{"n_layer": 20, "d_model": 320, "n_head": 4, "n_kv_head": 4, "head_dim": 64, "d_mlp": 1280, "vocab_size": 2048, "activation": "squared_relu", "norm": "layernorm", "norm_place": "pre", "norm_eps": 1e-05, "positions": "rope", "rope_base": 10000.0, "rope_fraction": 0.75, "qk_norm": true, "attn_scale": 0.125, "bias": "none", "tie_embeddings": false, "parallel_block": false, "init": "uniform", "init_std_qkv": 0.0269, "init_std_o": 0.0, "init_std_up": 0.0269, "init_std_down": 0.0, "optimizer": "adamw", "lr": 0.0026, "beta1": 0.95, "beta2": 0.95, "weight_decay": 0.066, "lr_head": 0.0255, "grad_clip": 2.0, "warmup_steps": 382, "schedule": "wsd", "decay_fraction": 1.0, "decay_shape": "linear", "final_lr_fraction": 0.0, "batch_tokens": 262144, "seq_len": 512, "doc_mask": true, "train_tokens": 1370000000, "steps": 5227, "dataset": "wikipedia_en"}
MLP neurons of a small language model. Each row is named by its layer, matrix (down: output weights) and neuron, and shows model dimensions 32-127. Each number is 500 + 40 x the weight over its row's rms, rounded and kept within 0 to 999. Numbers have three digits each.
A block is one neuron, or neurons of one layer that tend to fire together. Before each block is what it responds to, as a language model described it from the Wikipedia text at the highest values.

Passive participle ahead
L17.down270:516591445562540510517497575515521479468473530507457473500442496496470549490494542497500601476491500420485528478522491528530477562537488516436526482414517496529518529483546478525402484455555493461526428465566434480498539488471525456432584511538515518485481509534537462421519478526485529522
L17.down775:475426505562514525478488519543555486494481492533481439497566495535447470498514488451488505472450531549518476430535494522538588455516482556494497457477474470560515481512498543556470432465556539448595520510432478495552485489493510525494492487445490522579542432497572483568486437478491496527
L17.down951:507495553463545513467461566579510471502537465520476535560487551553553455555566453519488412488489515479476536522513490506530586453453506497542532525498459469542552514564487517544447372583497483541494499526495455464460482522572495515506493524462550467553494476404510514479514487490437480503
L17.down1062:520575563425468519546466573489539521498524523463524471450501539517480562562440568550515481542512535527554479524476477497440491449396476549517487535453435550551530505487461454526474568462435478506517496575523549538480479484501524533505563534474536445533413536488524469497415566496534470502
L17.down1134:440403442520549488510503505478452477494508478502548524549547429542461474515497467486466529443546520474457536411468531483585495474412503537490461517535517431512493569459507424424513501455466535443516511571495583500514462539506537446513507514487468508481499586541519486526453526484590467479
L17.down1181:438454537476534496508513501500494474428522540481563497537501509448524542467507474514488440564515517449483503504487491485502488487550457390514515467479480442464526455518516456447409516523507597525493455442530492466543466491538451453551446519528502559516507527378540505453482517446461589484
L17.down1195:489561518519514510490466556460533546493464498561545466466477476507507531517476521561544445462492524471476509540518503534584485471484442468499504422536556504540465446509490527535511527508532454440424452537524537509488544542500484492492440487445564473496462474492485526461515423498553493462
L17.down1211:499534466465532469515539507528474473467541512467479587551401485512495466478463447505502574529494518482487501573524494495467510475539561560508489441478465416435515437554522466528498532557471536494471490482494486417442476457530481494564524555417502546525490516529529464454544474446488515525

Mid-word verb fragments
L17.down163:545517442451512505477550511457501520540505460510487490515492488462439509516462422572489509535558530483550592446484474543506501510437460540530461558578546506486514512444521494555433466504488481483573424473487544513531479406544442451478543534484521475570481506453552509448551452486518534512
L17.down410:434546531529467522517575423495487548538493516541465541539446528521451492587529499503418458520509488455495485430520510518541555471524513425542470501479549510504527440574535512487544480463531508407472492488497482489427443505522519531556560521471560533474507498541447537516535471539482477507
L17.down451:536515484507488516504561450538513476496503501495543415565509459481504488480423467527564452450563638547413441523451461517512538516559434529498451509459466475458498500426430514480517524569517368473540444418532557480588467589505536471496492495554477530499560450444497432524487510493439496453
L17.down582:555513476575501455451482482535493568535581515516478522477522454556517455520464447493509513563569483529484528495489569546500504485461533532539519471496543486484502452471468569491461504511549533473472535485503465414490516479443474489491507510465532498509495481507472556438460544580481434513
L17.down672:506503452502540538491507563597503505490528519553485482528619489416544468395427531536505464489462460508495400484476429584541491541515443481521505580492473475556543557485527473560546533507548595472563501542551508525556503468484532508446517464466498538532450499566483451476482459528544545421
L17.down858:375526512539505494439449504437510500486451513458489555526463500502548545514480550486465425469531423449513484496495490464384515493549581477489522444527505468546450498543506442418542485468507513514434515577456449477492514501508567486550510545548476528457540533433540512524561533536494586530
L17.down907:547458470542524511485526533551444468512559478519515526506510597495457556437492530525515467469484492454464490548529502554481477476469547446533546500468520514437459491433463425474503534566463430433541454427522516501588487509437498428489507513425510488487468502486479462508455488535539442449
L17.down964:487501504541495489548502571543503476497578470503560445471495481570531492471497496423448522469537556495441470451388461533519490476550486464528500571518475462445513449427517511532497516466516489451524485478466446548549486486548517423528518459510575477557584460528452411476516494508528471478

Verb-phrase auxiliaries
L13.down432:492471483523485451492575483461447536444475577488471495410500505438564474561439533441446459516536583497483528477529479527460422506476455477466513549530494447437535437516444577530516510509511469581431444449507503541468513562538510478480474537464533453503433542526463493477542435463496559450
L13.down1231:566476583480459494498548530469494472497538478490475455514505488466577590472486507506499522505512529515506517423575523473518545521457579484474499457475484495483518470420450477553499529534510464500419521529471530588532514595484537532529440536404581553574495584579521439528557438471536479527

Mid-word consonant fragments
L13.down638:523486543479456531554501535497509460469565486505425484536529463503542475477507501490554475545479530514484537559525538533486504519526483508537500526525505482496537513457546523437512513536511482522538504484475472444553412571521508532473450508532472490474484459591535477506483528549452501524
L13.down1223:487516476560532498564466543533496461466482510501461511491461528425526521528549505467484500536518483486530460526423518522464606563522500498494491500551548494554433510484532553462541510538497552434445515565569557518522490533516492522454516517561538483530444526557391555539458430457482528491

Subject end before verb
L17.down38:588431536544468500476498509506474511519530502490466461494444491559471492496540464527491493499506562533559460464525613466502563518547552562519505501505509521479601467480485451577498575553431505431475521526437513535516449529436524484511493468491445445464542473498528465518508611483477460476
L17.down95:529477513482493514451483464524569531503528485515441496438494439497515490556519474525472513526462431489456488499541513521555463582521419498476520519517492408431534528454507577416543510572461442551521498483494557488474442437538496445456578456491529453469486505545477508500525531487620502528
L17.down149:487577515507488451423473549521508475488448520523464506460505520538512481525467497497512465561485545464462531474508482491509458457508495559513535456455456450491529527440525406543531487534474470512515510552452525540558421445523514534460440449535562456469513530465481509506492464499394499554
L17.down265:492445475548458460435425471468519500507415471570503471517525520552493486477573522435463526542528530468551506487545464522523520562434526524553506464411478404515441456498543495507445485565440485527500454520466489515500527518510550491534526478512517499476508483454434484486505472551472586502
L17.down307:492516538468533511574511500468526503492484524503419442525545519491533420540513500395524461462478520549494615475476560510398546438507494465486405466530545517485443428490473538539489474561496501554513480484459487547445472436604489479509563484541510431525513494483565515557435504509496491537
L17.down382:512541525455498581560442464548552514536488517496471553424417532551489453511526543490386553496513468523449569453542445475461454574479464512547516478444521528439416508468585456463417554398502553499543443498567490437463514450511502536424512516476513488538493432559487543454555469534442424452
L17.down601:524505515500472496537503531485510530517451413571528501444543537475437517502455513510421439448565497520486485456542502451494413457494507459553491523536448472507527499481570475531447453513471490557553514540468432450496514467429529474495462512485450615483493490563529457416471574547437441461
L17.down700:526506468543562477513469480420457548504474473536490388441437489486472518520519557525433455463476424539535469556500513474411509474477554514511431503514465494523485532511578541498446528570471487506426516439544502535477492459443529526544485588578512467476466468533487473552504506556525539550

Mid-word continuation pieces
L13.down254:475559518456521456473519429548464486556507497509446484608446500478465466500502506490489564505476431470609561506474490527456530509503528525418561465531532444549579515521501483513541510538449484465536562559471448521455493503458522528526475528485448567516566566498468510499530533530474527518
L13.down786:457495513461479478538500460506477467403488511526433527485517500445521534446454489541505508506507494527544504452457558508474525431455515493596487537543510466559505506482467553447457463446446511559526526501441544545530492459467560513490522475521479474487486520518485504471494449503469465482

Inside multiword proper names
L17.down158:544436451465573481443448558501457467591462528501480498479539463512538484544490513529463457557463498518446569487517516517516493464438506488485579461484486550555447504566505508398476463426550523567514505540510509536520437491586419479525484498487496461454479546538515462468533488579456472538
L17.down216:460540459480481511489514443413501531537527500524488488457404506496465457508484496446492524455531519537535500462482493539521495486487493558432488469535477544533506511480473519451514526502435466524456517493477521567486498515449560493478505563534485446491520467383504521463508505581550468530
L17.down527:491496472512539535472439521547476533532540486521511479572419485494436427469553464482516507526488505520512513484440488539481510517502473552464509448424538415477482462445507424474538524514562503452478498481471607484442506519498470543466541462486449483508490513561495459489559495483515516444
L17.down647:531431425429475514530499476472484493515531450452467554554471440518491501526537468517486481504434476517465468573424557477498513523517470546480497449561512498536498421504505502560481548545529512523536504483448484555441440553505557509521500580520545429507479479494447544437478421395548418469
L17.down673:552490473455569472495473537501464538522543518549379517528611513529429471474534551501531500519541468527490537540521477520565516495519477524448445479499523503471500435478469525467528432499559453461487493520535535550468533490456511543460540479489493504506470496494443493419534484518524532495
L17.down769:525503508531532491475459527475503542507469478473513458566464490437527535512460511486532489538485527496485457496457452488402492545497519464536407516547486516484453523570557492494568423572537530520599492517413501567583501480480533493501457551469485515514532566478462559461507434539553534558
L17.down886:487557594525517511489534478507533468552535415479463438539538460505474488527499478463497461464548459514512505518526499469456484531453465448550539455504498496500500489456473495471518473469538526518526398600492606544494518517488517474508504593556533466558450505502458528423434511485555517493
L17.down1164:506565490507503479533528558486573496495424493550518526536483435507519507478465506489445517443495561437495521512495517498535463502514573505478465472467455587597584497495502479600460526482558525503483547497522493501537478486551436500507497496457522434512500488529446474465508453493483459457

Mid-word name fragments
L4.down134:516492520519492533479423557469437525462443459484521530430513485450458493548522429533464555477482380544490522465585556533517513491497556654491502531489451534491509456405491464431502495500539541489512495528522529486533476507498541469499550586503519503488507500485495522420528508522490495463
L4.down265:581523498506552499519478491478455490522560490528486504459498540475537489497490493530515442469498485457553494529570432526484443492536595462441431543445455532496493480461542497554514418493454515500552465557466487509557447540505534486528461482449484501510502468492549485494449424524498487504
L4.down414:502470447534468506436449430552531475460488506486551452511472467513485452538528494485494518513511462493542471545494520531524515509536463586508551565502542496437475511416463460486481432521494488509466492477458536469492496491522513513501459515510532481521499500497523479439489432488401487527
L4.down1031:567457475521477563544524560474496454438401546491455554584468518508513574546535473482490427466540513504460536466482483521507502462455530517436501502457516489581526531487477588458523466520458449556523489520507460481496456483569561473502453500536457458494475487413508491482525478509532525553

Pre-verb adverbs and auxiliaries
L4.down449:527507450534526551511481514481520444464493541554556505516477460462591531557503492535521513523470509488494558459488570481556470563537515526402530522529470494392461478425456480484493562543511514503466536445549488439563461506472493515502518500523477408422525544465458495508485491502518486479
L4.down508:460416509499556447541543511502462394524495504559501583524544491479539515519514490492478538512482517458487577505531515456468476441504505527470481549478499541434505495541512481419461589605510539444448469540489441517501486499427455527614562537500393519497552514457534488486456505562480555543
L4.down749:494458456432540464552535560495473458536472574483502521467522494450558507541512512465447516537493440464497593491522547482471499591541480569491559537478538524518556532495503467477568502523552469455505474434482527498495553549469473487535512508507455502495487479611480574490511492537459512433
L4.down1118:537451448493480536487493447514528473489557570500581486483473481515517515489461452437495502495540457469500508496492514536511482527428548513484502484514502512487549471572503511507504516517550485583454590430511520484483471553455537568496498425516496485525474504480560471428586484475515535533

List item separators
L4.down159:526489535571517458545511482474510477436520564520536451481506457477540561524469417503521488533413505464504486535505489513532489550512523472524555450569471538468475522495555491453458519550540497488497469527475527543500468461508488457531555500513423420435466552412536514485529488473493519476
L4.down589:502469469525451445542514528520561575563490546436512497516539433455532500503564495426490516497570529457513621492493467509488490498512583491480472545505443464455458501446526513504386475442547477506495493493584524513532508498404544412520497437467438506413404569536492496448518503531502546575
L4.down599:484442476520552478486450538514448492507514520498552544553553491486492508551488478529602542444450540496489578529455501479473514484501471513543474522510475466513502556506510538439437509580491500488470604492497520533517463496470494529437494487462537452547488573479449497472514497536552462526
L4.down971:536459431451491562533492559468526488523467509482449482495509480525424497415514534422487537511534529503453553500483503518524501485420555503509505493432501532516490494418560556562542485519511463452546448501537555496596511509580540545425459473536504536423486446421512510488440490403523542527

Sentence-initial subject pronouns
L13.down467:453449544467533556503505500509526520510513491497525474458489564462533488564476487527496491502499491507554515527516506550505532483489480476440496550558528520420525462502454455504524461510573533531549519530407533504514539432440540450476497543534394451487538504515545522481494534482460451511
L13.down1008:488531526533491408489507520524539399529492527448506505503492484455538467514418492504490463502464518521503628505512502500508459451483637486501513506550437479459453458540517456518559575506496567538466559510523518477518446473542517482521458460530497518472519453504483570575561487435555484514

Verb-completing word pieces
L4.down60:454510562526524497434465575506511548416504451489507516484479511581563483440446566449451473435503571491410457485465585507511497446589496528561452491499560548494557479504568545535487500458546552516509470524501527528492435531529472500509464513403552481474453540490507557544534511578509488520
L4.down944:475485503550509409477447544485449471433543497499499524561532562513434565521466458539498463473464515470439509528424513463476502513473483534496453490482491506489533468463484570495519525474562494463462491518540459497543520519490475452536490517473561534496446482523488526482536529597526465568
L4.down1155:474489564504491482441480458528482504538496373464451561534455596461447557449470439494412511484497502464470476445522519476517546516458476486535502489429530482555523507451505555554452534455504496522452519561510510427517514537418470517470488527538537487568520521478528492491490546524547491500
L4.down1217:575544443458534538475521472545515479438485507488441529516487457529430597527455434514524448499499506481521482496502499465475444447511580529523484486464516485478520477510469511503425513461583509479471485540499511494519492466457463477508487510478533529458503497442476466486484544617552478624